Part of a small language model's weights: 8 layers, rotary positions.
MLP neurons of a small language model. Each row is named by its layer, matrix (gate and up: input weights) and neuron, and shows model dimensions 32-127. Each number is 200 + 40 x the weight over its row's rms, rounded and kept within 0 to 999. A neuron's up and down rows have the sign that makes its largest values positive.
A block is one neuron, or neurons of one layer that tend to fire together. After each block is what it responds to, as a language model described it from the Wikipedia text at the highest values.

L5.gate311,173,186,193,296,168,208,167,196,184,245,175,230,183,171,177,286,189,157,129,174,197,168,94,290,144,269,187,195,233,167,200,235,182,120,151,222,192,152,220,245,271,205,237,225,258,161,225,133,200,195,143,184,188,171,288,263,161,219,110,182,202,177,208,186,177,222,219,193,196,159,220,202,197,238,222,113,192,267,208,188,200,200,155,216,182,191,255,192,218,231,209,169,135,147,291,258
L5.up311,192,254,215,170,217,109,195,181,138,142,189,171,163,181,171,216,246,113,233,156,198,224,239,234,151,182,239,232,260,164,168,199,273,166,222,286,205,218,234,208,266,221,201,280,254,207,220,169,213,251,66,209,160,207,222,148,237,197,218,243,262,192,201,210,158,242,138,243,215,201,142,231,219,141,188,179,244,185,223,211,299,202,196,231,211,231,239,200,248,148,177,197,187,170,233,148
Responds to: Predicate-opening copulas

L2.gate159,173,146,145,207,257,186,232,274,222,260,262,267,167,221,239,213,240,131,212,193,226,225,195,197,204,232,166,155,254,180,199,250,190,112,232,181,240,221,249,136,268,240,215,147,186,154,223,268,279,168,250,240,198,244,169,218,234,232,212,247,197,206,143,202,175,173,188,222,150,199,165,109,211,193,161,158,265,234,209,236,187,156,217,170,219,244,203,185,233,323,167,128,217,222,216,149
L2.up159,192,160,251,99,234,206,246,204,169,142,192,167,219,155,206,229,185,233,196,158,238,269,246,201,198,158,250,190,165,207,186,131,128,225,212,186,232,191,229,173,189,210,196,258,218,241,147,139,212,181,246,220,155,164,236,223,163,177,229,240,251,202,152,120,137,308,154,221,196,201,161,248,207,208,184,249,151,171,197,206,191,267,169,117,199,130,187,180,125,210,140,207,205,233,202,164
L2.gate551,305,180,191,165,216,206,156,251,168,164,200,168,155,160,162,174,223,216,229,210,195,243,202,123,166,225,175,197,241,186,200,134,157,165,158,186,125,208,149,161,219,136,205,209,235,239,237,144,168,228,203,208,207,233,189,209,211,202,248,217,139,250,232,157,206,209,164,189,176,237,307,148,223,205,251,211,198,197,163,205,221,172,176,212,166,236,220,277,176,228,170,182,232,264,142,169
L2.up551,274,177,230,214,216,194,234,145,166,244,209,228,150,156,247,178,236,204,205,151,116,257,237,200,193,233,209,209,165,210,290,240,190,142,222,247,198,222,177,172,216,154,226,174,183,157,184,176,202,241,162,183,270,215,176,213,166,265,267,235,110,183,164,205,183,222,186,173,211,193,225,187,218,175,229,172,181,148,231,204,254,181,142,184,246,223,264,144,226,205,175,169,219,168,208,176
L2.gate724,209,157,176,173,217,120,228,252,175,292,245,84,214,214,256,183,245,143,202,165,219,139,276,150,221,228,265,275,155,205,201,149,124,161,218,176,194,133,229,273,152,106,201,227,158,164,225,208,260,243,165,240,226,148,180,142,188,226,237,313,185,155,263,202,197,197,147,216,152,196,189,149,241,230,202,234,163,219,308,261,231,278,189,204,220,240,166,280,199,213,187,142,237,189,200,233
L2.up724,159,226,166,185,165,169,229,187,144,239,293,181,237,153,162,150,181,237,178,150,142,185,209,217,193,311,234,218,193,217,237,236,142,164,173,178,223,150,247,234,184,240,157,219,197,154,206,146,143,249,267,186,187,206,169,147,183,221,192,192,187,209,210,268,196,154,209,163,158,204,176,203,164,263,234,207,295,171,205,170,188,145,157,224,161,215,137,182,229,182,243,223,185,201,200,179
L2.gate728,198,173,275,223,230,186,213,237,185,266,202,189,187,191,186,173,299,215,134,154,171,244,170,182,185,256,230,245,276,225,259,156,162,136,179,166,240,168,177,242,196,215,240,245,213,142,149,220,160,254,153,176,191,194,119,192,235,182,231,221,213,167,219,200,202,196,208,193,164,244,250,134,214,236,220,260,195,155,164,213,181,204,169,195,254,172,196,186,184,173,282,224,248,174,262,153
L2.up728,185,102,164,197,209,209,223,195,133,193,167,184,174,170,190,197,241,194,144,176,187,180,269,182,111,242,132,136,248,183,190,201,155,228,361,197,143,140,223,151,218,166,151,215,165,253,217,78,69,221,245,157,157,149,185,183,200,151,208,172,241,157,237,282,257,165,178,165,219,243,222,241,181,248,184,167,136,232,160,132,239,203,188,176,238,244,163,231,210,209,228,199,204,203,195,183
L2.gate797,276,263,167,172,244,184,211,223,162,178,200,63,137,250,233,168,199,206,195,172,217,203,133,176,172,271,177,174,232,179,239,144,175,138,183,179,163,235,225,196,265,157,135,210,133,203,203,181,170,235,256,228,226,203,284,254,147,202,187,141,133,206,177,179,211,254,246,193,153,208,231,153,256,277,214,203,207,167,202,178,196,244,142,240,175,201,187,262,182,211,243,202,210,250,182,199
L2.up797,165,162,199,176,201,279,223,233,108,178,229,251,179,93,179,236,191,161,258,176,241,214,157,260,182,198,187,162,175,226,224,223,160,285,224,203,207,254,201,119,202,228,239,206,215,200,162,174,174,156,239,225,203,286,253,214,167,192,211,179,238,136,223,232,242,173,221,194,195,225,230,158,233,216,176,183,143,250,200,175,187,160,186,175,148,197,186,202,220,223,202,151,200,184,186,158
L2.gate801,226,124,133,213,234,180,262,231,239,216,168,165,104,182,248,188,204,214,180,182,190,206,255,200,250,200,227,195,222,200,194,192,181,193,214,226,236,174,188,192,174,140,267,242,162,156,253,198,178,220,231,241,169,193,201,207,216,199,183,228,187,142,206,219,294,205,255,207,232,162,139,207,189,205,201,233,249,192,172,186,163,169,207,231,221,189,158,223,208,202,245,176,169,171,232,146
L2.up801,121,182,243,227,229,178,194,248,185,176,167,155,183,125,143,164,264,227,205,140,159,243,131,182,150,214,166,230,136,134,138,242,173,172,224,171,91,160,224,176,179,205,204,175,202,174,130,157,246,237,187,210,239,261,237,231,228,155,294,149,180,204,243,204,246,149,289,178,172,96,220,147,236,206,189,244,141,212,201,233,166,194,263,199,185,240,252,268,212,192,174,174,247,123,184,215
L2.gate1086,209,141,245,218,216,193,169,177,219,234,184,205,196,261,188,138,212,189,209,192,165,212,234,289,143,193,210,230,222,221,152,180,183,212,163,148,169,137,238,189,290,156,170,132,227,184,223,193,129,179,216,201,270,133,221,140,177,176,164,183,211,202,166,206,201,211,222,136,162,186,137,214,222,190,156,218,152,155,180,245,244,231,170,160,202,201,210,232,222,229,158,212,217,193,172,170
L2.up1086,213,193,147,213,224,217,254,155,218,179,245,208,242,181,143,180,139,232,188,233,237,127,216,268,203,234,222,193,145,222,204,171,151,209,150,233,104,225,195,208,223,204,160,144,266,193,200,222,193,239,160,243,179,268,216,180,197,257,181,245,228,242,161,275,167,253,159,212,219,162,208,191,248,197,164,180,202,172,169,172,212,77,167,212,228,264,171,217,253,213,186,126,168,205,221,215
L2.gate1434,209,204,231,207,232,131,267,268,176,217,227,185,145,162,187,216,209,210,195,212,165,204,187,212,238,202,178,158,200,242,153,217,161,171,253,215,198,154,188,207,194,133,199,141,273,179,153,187,118,274,144,214,162,248,190,182,217,215,196,184,166,157,192,252,185,237,223,153,242,204,201,136,271,246,241,281,205,207,213,159,241,208,193,160,118,245,153,193,254,144,153,181,255,158,197,192
L2.up1434,188,163,281,300,145,214,152,196,153,181,197,179,173,155,200,233,197,211,188,163,235,164,166,257,185,228,240,126,280,179,205,143,217,161,241,183,238,248,140,155,227,115,174,138,148,287,248,129,256,260,149,181,192,179,201,104,190,146,183,151,170,167,129,254,193,213,190,192,230,234,253,181,173,199,205,207,179,151,174,228,148,161,319,257,175,225,139,220,259,158,137,190,189,195,164,264
Responds to: Place-name completions

L5.gate1244,201,194,220,170,185,134,241,183,147,159,261,136,177,167,212,234,277,137,221,205,261,211,151,218,224,219,140,251,151,221,218,185,193,188,180,197,208,192,269,240,198,160,205,203,148,211,188,159,149,270,211,218,215,208,198,149,211,170,191,243,152,111,176,223,250,187,209,143,171,190,165,255,188,253,95,229,231,318,239,127,274,134,201,178,143,197,228,205,206,193,184,142,210,192,282,226
L5.up1244,188,229,232,195,242,118,215,187,147,227,175,211,214,229,320,172,200,283,228,211,249,174,96,210,226,220,198,241,237,151,245,190,174,234,292,250,149,233,159,262,237,205,204,202,219,199,164,192,181,211,189,208,172,179,169,231,166,146,213,172,193,221,230,216,192,155,191,204,171,191,134,247,234,152,169,156,186,175,180,178,177,258,163,265,151,221,222,115,181,206,151,224,175,170,207,186
Responds to: Place-name endings

L2.gate206,194,286,193,174,232,235,285,201,201,155,117,176,199,200,225,207,262,197,195,228,149,176,210,223,221,202,194,222,267,140,111,175,237,167,126,195,263,185,211,228,207,197,231,237,172,210,125,176,209,217,207,227,300,243,245,256,196,186,233,203,223,241,222,231,231,251,234,258,208,187,225,187,136,174,129,213,290,246,144,163,193,136,272,229,177,214,210,201,210,205,231,228,179,140,233,209
L2.up206,275,229,253,201,198,164,231,151,190,201,234,186,197,130,122,203,228,268,237,233,203,145,216,158,122,227,180,185,255,192,223,178,224,160,236,139,210,236,204,191,250,243,190,168,212,185,207,196,206,238,112,223,118,194,199,171,186,178,189,205,264,243,177,127,262,160,171,263,150,174,208,241,256,259,133,173,190,146,221,168,180,265,78,243,207,177,249,235,236,177,156,212,193,217,178,160
L2.gate459,163,254,200,191,180,156,126,84,237,244,168,210,163,136,232,260,228,223,212,212,248,208,259,202,152,134,159,264,151,171,208,128,254,230,269,195,155,219,183,185,179,254,204,173,221,182,233,175,177,268,149,302,243,172,159,208,164,159,266,293,214,183,187,259,158,218,215,134,220,176,148,255,247,264,212,194,212,158,218,149,170,155,216,130,207,199,212,202,206,165,203,199,217,269,236,161
L2.up459,161,215,222,145,248,207,210,164,146,188,209,173,206,212,256,189,240,200,218,194,196,227,162,118,232,194,160,261,203,211,214,175,228,225,121,172,227,185,153,133,188,277,227,291,148,185,135,196,139,195,207,238,166,200,210,158,215,113,190,173,260,212,179,265,288,198,234,212,170,194,258,211,238,179,163,173,260,153,142,178,231,183,165,233,215,154,208,286,227,231,238,165,261,232,198,213
L2.gate474,200,146,239,197,168,198,237,170,265,195,301,140,198,245,203,151,280,190,264,259,148,167,143,222,193,202,149,223,248,222,207,125,195,226,184,164,179,197,195,184,237,150,158,255,153,255,279,208,230,198,201,209,245,178,242,258,188,138,281,151,237,207,228,147,211,152,223,242,194,221,212,234,145,241,160,148,289,284,209,202,145,239,199,225,248,209,204,177,147,148,229,234,221,35,125,229
L2.up474,197,230,200,194,220,235,150,161,172,198,190,259,158,207,193,210,212,165,217,156,195,152,208,227,176,142,239,208,183,174,233,248,178,205,242,220,156,156,107,104,213,179,221,142,109,171,256,200,148,206,103,203,178,174,216,170,112,236,178,211,253,180,227,210,245,168,221,235,243,264,144,164,164,193,207,166,189,240,231,142,181,247,281,199,217,171,184,240,159,96,270,92,143,273,179,152
L2.gate520,216,243,200,222,225,219,155,213,166,145,262,250,249,228,200,197,182,155,216,174,202,214,201,165,162,225,262,239,222,229,202,199,162,216,238,138,220,211,225,147,247,226,164,176,263,165,276,197,192,168,175,229,225,147,206,237,152,180,171,195,192,177,282,178,174,214,205,219,135,267,172,206,217,262,143,238,153,200,167,129,175,184,174,174,179,144,218,202,222,89,292,167,200,232,242,164
L2.up520,186,212,250,198,251,151,192,264,255,219,193,183,212,249,187,185,172,234,143,188,213,132,225,271,164,238,181,202,204,122,219,202,266,192,237,198,234,317,200,211,219,247,213,259,268,277,209,193,233,268,130,174,164,202,218,262,176,240,137,182,184,164,224,179,217,226,202,185,195,219,217,232,164,167,252,157,175,196,127,174,215,224,198,155,158,147,233,177,200,213,222,130,148,187,236,182
L2.gate537,286,156,206,160,199,127,256,152,162,176,301,226,239,165,156,203,205,100,178,214,168,212,159,192,158,144,322,174,167,169,205,161,160,181,246,236,203,252,204,194,246,188,216,244,220,119,164,208,185,203,194,228,192,242,236,226,217,143,288,192,120,152,203,209,202,219,186,199,263,275,222,231,186,269,195,223,215,232,262,159,186,265,208,258,253,154,196,215,163,174,258,229,219,191,145,197
L2.up537,150,151,292,209,244,134,242,175,119,164,259,154,233,163,174,192,176,166,191,230,212,113,77,260,150,232,261,231,185,224,189,241,199,157,257,205,124,275,238,247,205,197,144,219,171,195,219,255,209,234,197,121,242,239,147,185,139,158,194,207,188,201,212,154,211,209,124,234,205,191,152,238,183,235,175,249,174,234,224,198,197,194,220,212,203,205,232,173,194,206,253,153,144,123,141,222
L2.gate609,252,242,235,176,172,159,220,194,287,232,229,200,244,235,232,240,199,182,137,161,270,182,245,167,207,185,196,247,260,246,144,151,168,257,145,249,193,219,171,224,126,193,167,153,187,269,266,202,177,210,211,179,157,236,167,239,241,214,234,200,270,185,183,141,207,191,185,208,176,249,281,284,209,199,235,89,147,144,269,152,208,189,207,166,170,201,252,154,162,206,248,167,218,176,142,191
L2.up609,243,213,178,130,161,156,141,254,209,209,155,114,180,219,191,191,285,247,167,182,183,199,216,161,227,176,197,224,194,197,187,195,203,187,255,140,222,165,228,175,182,185,191,233,225,129,220,175,247,207,231,191,280,128,191,175,217,182,225,172,217,203,204,240,166,197,222,252,272,208,147,170,213,269,140,270,180,192,233,133,181,240,221,187,157,194,172,200,177,149,288,224,64,159,134,169
L2.gate628,258,185,168,190,227,250,197,187,167,181,230,228,205,176,201,157,204,229,227,204,152,189,187,166,171,249,185,168,301,213,158,201,164,241,179,278,174,179,192,194,140,104,188,181,214,183,199,212,189,276,190,193,265,208,243,200,214,227,166,273,165,289,239,197,185,208,192,215,207,227,150,229,190,193,229,221,154,257,157,227,232,284,198,253,141,162,201,233,130,163,262,233,154,317,235,190
L2.up628,196,163,152,248,182,131,146,180,286,235,208,253,203,245,264,203,261,242,200,201,224,184,166,115,219,259,240,175,266,178,127,178,210,234,173,214,179,185,160,234,286,189,234,218,215,166,219,147,193,244,198,209,207,165,198,168,145,171,248,203,200,138,228,232,147,157,180,259,213,270,207,172,191,151,178,178,225,234,192,134,283,213,218,119,153,118,152,143,158,233,180,190,264,195,223,215
L2.gate1048,241,181,286,321,151,227,247,199,239,162,223,115,268,203,110,156,260,157,221,210,228,205,190,203,243,224,271,249,298,250,182,153,229,185,188,261,182,230,253,220,238,209,125,180,198,144,242,162,207,217,204,244,181,259,165,237,131,235,212,232,212,130,238,269,221,286,160,214,195,273,189,248,162,110,174,118,190,207,214,220,241,208,230,202,274,267,257,264,170,197,215,170,146,203,258,154
L2.up1048,251,193,225,261,147,233,197,212,173,115,214,219,180,178,178,170,240,225,209,135,135,262,221,179,177,220,219,226,214,133,238,184,155,249,152,233,213,158,183,153,235,231,275,193,274,187,198,245,203,233,204,130,187,207,242,281,187,196,215,163,262,167,146,192,186,243,225,218,204,154,245,189,223,196,261,228,230,169,127,195,238,143,175,256,200,142,172,226,204,158,185,162,274,187,185,184
Responds to: Main verb after subject